Weights of a small transformer language model: a variant of Muon for these matrices.
MLP neurons of a small language model. Each row is named by its layer, matrix (gate and up: input weights; down: output weights) and neuron, and shows model dimensions 96-287. Each number is 128 + 24 x the weight over its row's rms, rounded and kept within 0 to 255. Numbers have three digits each. A neuron's up and down rows have the sign that makes its largest values positive.
After each neuron's rows, "fires before" lists the tokens most often just after its 100 highest values on Wikipedia text that the model never trained on.

L6.gate328:138116131088136123102081131151134126090146084156129128108141140166136123114104106145126109135170112158121166133126154114138095101156160129156074155147111133101094152131121149170143154103159157108109136149144161126125121117089137137154113120097121167137105138106089150178126124126088107091094104153119121123124176103120161131131116126158127139132148124140136143127134124135098168092063134103100098103104094099125193096145135116176117130176096154110131106139125126138105145101117127167118185131162141155149122100133142158103129130112106092147113129136159117171163125125150120101
L6.up328:136110141106189176116170100125131077098134112172140153123105096100114150114131136126168133125088134129127077144158145148095118127109146109091103111115143126130129092141116086132132080147084125097174143113136125105128148169140150158141099147124133167136140112109088146131137141074161180175135095127110097142114136103143109147090113126129098154135138150092123108125111129165157138158100149120154093114098126147153166141141148107154129159116124166144132145144159140117162125110135120150184119121113095110118111104109156098115181097162148164131180117139141164142100156145144121138
L6.down328:104134148114156118148162133126105145114131080136090121091160136159065093137125146185156097120143134103141135134094182101132115138138150159114116132100142142091149100120112105108185126103152140122151103136108149101118139131127131102104164133152132164153093136095158137134154133094124113107139104097128093162087145159121128144124116139125120132157096151129102107130159161186108154179087171081131099086059079092115079098123170085141134131164120145092107116180149124144166095117108098171137166100134141166145099113151167089101155134161105121102132108088147096142131085114149144136
fires before: "\n"

L4.gate49:112117150156132126118093152164151102113172162122082112108079095099126149085110158162089160094131136088092164128146120150157096117097144155124134129168135145120081148103134150159105126110129132149149138121146165126142120161118127135129103166150112115144088147149112111177122131126130144141144098138141160115099161102149141146140155147179134139167122107148138138152113118109130139092084139172147101099090130187140136154114129100114107114112142162080096129157089138157120133116175128122158152177132111138169146123146115148136115100122169091089128105135113109156145136137128100126
L4.up49:161122081114137166134159126131124166176163108118115119135110130119115153139119128129132111120151152146110106140124156123085140151166127132095109116137117111112124154105102128149110110140149121148089069124125152211177144159093107075099084143112157163136095126108138145119156139118147134138106113131174141102099133119089141138128091120098153147115143115118115142099098118182073117099111122100112123122132092115121083122116142165164135103132135142138173132131121146108149128096140141129161151103082113162139071127132104144123150131123131122116087101115171092107140099077146139142
L4.down49:102110120161155144112117149129152088116151112099138121158111107150141112121151089129107086144114155133092120138141119110159138149134125140100134177135145129130128110124116112146067127173150123172162134127150155107123083116097102149168144110139152126149093152148128179156123111162097131107127148128176199084139164100153149150130122111105093138196131151133153172105148109120076121149179111137128080096109153120132074090074121137133125142136100126122139115128120122153129106111134113147173134123151089133134155131145104129146151134149088135127104080164114127103077138117084127115
fires before: "\n", "c", " the", " "

L6.gate608:146149191138128116122113119173144141062120119139152109118100153158103163115125078154169110083145113113138138133144139101109120109138156135161150121122098133078115148123136189157123163113135141097118131114140141096126149136101127107145176099148125146116112123151094137137154135148131119112119127117131144151111128146127086126119116098159111134125172109150160116135171131160109139129130135102131084136064140118127165131109113130126128120155121141085157077149170112120144126081117189130187105146157129158053130100125117091076125126090132136088140134166153127168142103156130086151
L6.up608:118145140147125138083117103119133147115140102140071093099130125151144171147142165118137162108095149095105139135087147117091055146119144108102107169143126119095140105139137121116144090089138124126130165172118120137147167119120172152126126141158124106103119126128119119110110120130141112122112137162103118113120136118112173141125148139145116109133111156171127117133103084149089119117142119130120073108037116104151171054104134140095159090143094149114172115138143152137121128108097102134167168151123123123143130123130154115191147133154146157129171122138170166138154132109129152114
L6.down608:094145116126116129108142049136102082180164086142106135121179134146140148120110158131158126156103163159130171129109117095144135166149122134119137166161135143127120106165112111156132080111141106124169155129131151102118132162128195149126125115129129138149123131103156130156124117100113134109117092101122119105123099163138121140129135122131140145119139127103131163174133121073103130121108163117143118109089119146130008113143130122153110101143113105098122170139119109141147105112142105146124164159140081143125097107100130131133145072088084119150154089156120136109140165142112141124
fires before: "\n"

L6.gate422:124129150145147133075148104124153139129127119147122122125104136142140094151151133173137096167142123153127144166121144066097131085114111126130171151136151118166129129098154111121132159103157109090128075151098142143166133113083149112124108141112078135169106111118114173127155092165116111155153126136133134108161134166130117135128150098129113118093127118121143127104152170153188121109153089104157096130108109120137145059105123099126148138146142110100103105153079189155159163077169116100161113105125146155115137113134111115151159112077143160125099100120099109126120141110136089129
L6.up422:141120135121154096123090123141152071147121088131119157151140135099147125137134123124114114085160103103132115144107130108149108114124128099118151125145079073143119111120158134129115090125125109125126105147103145125122075163125140159107111102107166171095136171119148145073120093148099124064131111140154153121079095157128138118136139128140153089189141159144133085120079118188171136103098136107141138111109116153168140090081086095091133107103076095124138097144126136125140162115147117134126143107132123123123118088099122132163133162137158134162148144175139115164139096131150100134
L6.down422:134101109137130150113115163177121139073130128130149163141162134107089135108128109155103149136145122135109069164131123137149129105107121110111132119136141098097151120126154120144131122095112125079136145131152108122155111107110113133110134123125130115138102101173106096182175167193099100120164109132131167084104068198121143126136154138155129116159100170141098131118130092146119113127104122160097115163090145096112152130105117111147117124155126135092121106139116127118148111102159139146184108147127156148115153112096084127153128118127150165111087161174144135138128130125136141090
fires before: "\n", " as", "C", "1"

L6.gate212:165097124067123160105145118163126129141122085142148125150117146094113130166090125137096089110082106123117129147115114135133110101130103099119115165159102084136140146141159142173114098131138159129143124209113143121127111114124101124126105149126132171086146126162135133136110085119176101139108152137160151122150138131084131141120105133119132143135156161152117131119127124087142117082153108124131147155100107099137131148127147153095141159129113115119133113127119111103138132159160169135144138105156117125121155123137133158175140088145128142126166098145146093140141144112179181123
L6.up212:135105095145134116128146089111094113118141104114149153168142137125190124185156160112123153167156129164142123133112147138131203153156125100153103147099168108099126126127112146149108071120140104134143122136108142152111156157116115167123171120157167168110083101120153120111119094159141114128096116135167090153142113124139125146114069117140132121092113131095076125142103120173148131128124106138138075098104113164122158114128164106125163168162141089093125105138099159121141169124135161154132133196151135109130127123137123089126176106121142095115126116144143145168148134116139127110
L6.down212:127121128133129098109122143174146106120083115089134111121172148095117083134141117110175142098120126163081127142123156173112127130118111150121134098111112115081163128173073125139134154105108114133138124110123156138101142146160123161102165111110179166123168113117126137082120091098137101114165107181119116159136144108107136151118109172109125096100143155126125124138131116148132090155113130139120088138110135094147064116096122134169123164114152121116118166152125130141142107107103164134113105143122149155115108140121146149169171132160113067140108082169106093165121143132171140115
fires before: "\n", " |", " that", "5", "."

L7.gate471:165125126132152146155120134109108153130081138110154070129147157111120122139165118151117134159124088111133121111120163097101124127162121086138121133162131122130101099138170090112154122112114102105159135117115124115130135168129124109138121114156132129127144142148126163161154119107147175154121145094089152104113138152137141106120131128095169109121174151136174165093097170114113104101124136105119119122084113102147121110091103116077110108171155122134125130121162175187147103112109139155137119102115177138112120060160152121131171127146074120126116158099130134123122130115129130140
L7.up471:124158158136121160084146120157120111113114136164161142125109153158139130108110152165136128147138135129146154084148113141103100139095163150124129194105090145095157144130101137177126122133134076141141132149094102132124162152138140127125144122142082117167115165107112118154133168154147133126148147160132171121058128168147118171120121128112102189155148117115139130131125163123140084111147090110149091156175122153145129120128086179134117118148159105131143145141090183111129098101090087138123171142125150139139100122138138113122115109078149105131139124135115143105124087140147169137
L7.down471:117095161130153146156123127124133101162140097141110174158146154127124133097145143111113152121104136096127090140155137134118157124068127136130122080095126138133126136134108129113147095141162094127203128113129114185135165149138134138110147150100119115117106143142114124144130153194130111087138119127173127140116172134115135139147100109142137119117077178104124144195085151141116135097116136102140135128157147107151093099152128168132081115092172149099121140122110156140112123065112094120132110096117183133150083128119107109102115114138122177140137147158110130069127111159176145086
fires before: " ", " −", "\n", "C", " the", " +"

L6.gate543:141082168121146128126130124154123122135161117168153084155145170137122120161132157157130122120128133116130099134120120092135080128133172174124147161121127109112110181139154111135122117155135135111097106140101163121116092174104113104132173117119148174112161136135120132135149148135096091146088092152118133102089155144147130125101108167159094112139129109120126110138120134145137139104117149126137059113072086130122216127158144130124113123150076167105129131180127146138139111100157163164172123113163160138108117088130139146083144104138141154145171137136105128173113134099108090151
L6.up543:100120156107161124089130089139114098132158124145120170091115118110121129139126053147130088163120128137138142155155182126107113116105137145103126140129111107098134124118123166132108127101164114131162135122107146118153147156138156142141144131155110147125146124150120138123151133136099114165093146161062132122093170138130130147104144117167144143131160132127119150125110103168121127124108149129128088082034112144108191095094138114160122081132088119130133119145123147137140109093140125169161120126122146137142085087154118120119154116123109129110148145146180152149156110170127164112
L6.down543:105122176093134143101124114167114155134134138111136151119119122142162098143111087152135071104134154157122152148101175114094121152117160129131147125134116125128133130147120144156111145114136132131126138156147138124144151132138134151124136124128138166126134102140123114157103138140146106138125144086042129136101202127123132153099133104122131132128136157111113157161099112126103135085141149126140087111049126113168000117091101121157170128122079102078126128140142135104119137140117139138174102144136113159136100078109150124123125138111120113122157140114159126176133126143125167122
fires before: "\n"

L7.gate91:129087119163151139148103117092108153153104099126112110137154124127127152189100102132072105105172162164153104146117146141140136133136132166142131160117189129132150129110165154161112118187133165164119160146098157166151138118113125149124100123140167130150151106112129136172111106126161138162091156090106126127065110092138086118126111127114100123168127151101136118099140105117158149150097139154107150115086097111134128102111141132148100141135152132128100184116127129148109163092125120173130194153128107085137125094125110072122151173132132087112148151107149147122132140115101096108
L7.up91:136109117123167113125125128113100114129122129063147103125129132173113113137141141105090128169147129122126155127141124097099129119152180133157148119112095144057117131138118123143124117119088179148120098116076115096103105120125154107078172142069120117109113138082142128062127125157124093116142124134092145199117122131117132138175132095105152124098110166105150132086156099116176135182149141124108147109120112104170089133142107116118113112145145137138109157124113107124083130117144110133098135146116147173116106141130117143118133168120137097182131143107135136125130116113119130142
L7.down91:128114109137134106141132114091099155127104163134111126114099156129142108134136169101131130158147140098107141102133111107106119104125149162107163093134109114100127122053122163130128126101064106110141105144096129184126095147159114150089137083123099119135132117088164112129109138180168126135130134127144116134106121109082142153128092079122144103150121095100161104114126151113149120132113165153112129115163155136136049121149135138139119177143133115146136126150113095114112117145140098155137129135133141124167170163116128171110099158134161171134116125160081168146115148132109139127
fires before: " ", " year"

L4.gate210:174148140112102114085145157179131092151138106136141162164134129099110116134100073110119083129104096133133124126186121152190138141130143177090114112165146135112087159159136152101112125113148147096102124161139190084170109115157157147132129112134126132114136106088112193110128116141137112119110162147086161116132133156114151192085112122140087112125150125147104135107156142133145108106118131136153088025116107139101151129144167128127160141132096121109162115121116095126151128114153162141120115091143130119094118113127092139095173148151138110115165140132166139100137165117125117164
L4.up210:124127129116108132131106151180122112142099137127132121140155130097139088145122092149118104130111125110112135145103107120151085138121122205100137138123151092088101116105107118153132131129177090097129103133086144104149144137153155153152125138146119132148090122150133145095154105208112138139101142134074145129088157122127150117133118151160132101135116163108083125115103124122140149130095181120111119103088124100146193142136094096165152115182089137095145129128132114126142108087106127117119116095148125159104132136121085137151135153147168135137099126134155156133162110093094134120
L4.down210:130104183136103108138135119156118156107091147137147083142143102129145107193140110155127091152124112142135155147118135115127115149145168141117128093125117119085101105149156163135140118106103065117140121106084120126143142118112137141129125128141115136111092094158121136127153123159124135110135125108073127095129183142110146136120113153104141119124141144113136149146099116120107159152116173112134112088051133129163000139123112111166152112144122115109162134118110080110144133149103123140161135165126100119126139089145124147143101132132139114119108146103169158127133104114125131144
fires before: "\n", " |", "s"

L6.gate396:090149120101146146121129110138149145067120124152115138175184135081138093116147090140132136161107129081146081134092141110067128105142130149113123117135150091122135144108136112114092138113161157151132155106145149100142127109129129124156118169125131113155102153075138129129104105108113143181128098147143120158131152139083144157084091106130094109098145125108141120140115140155122118174146115106128110142071157134108148175084111110160112117103150144118114138180136103150143129138132132134151129153148148099118105144114138128118127114117160089150126112145093122130104161142082065095
L6.up396:121192096104141141106082159160134107140125095119144134121131132098112149174085089123133098105138125144102113126113130101099156114134090072113126175066139122163144155111128102141107117112170151107123115116129159126114126133110115133156124134110118140131126145091138134119153151096085121139127134156123118149132102131154117125135137095139082090111135087130107128133103133129110122058118160151116125134129140134131123120129168129117132125129100105118133128158123124142097126095151112127132146094149193155106123097116086149083119141162117109150115159111119059130119081146140127102
L6.down396:136097147081131112119122093172148098096120125112147097123136107102138106157145123141130136124111141125120066123140120111135155123161154130111127089108138103091112116129127118119135105145153169114117131112139118129102122100132096118160098130117109106122102119137082111103112132095138087116164164118112145105109114110159074133103147121118131174136077132121133149159142101132078114146117104115155100141106127126126062065137157079171106131106163126131117083152136158117125099118129147176122130154151207108108090103136059148127093141139160068151113139158115047093128109095135136107
fires before: " |", "%", "\n", " ", "."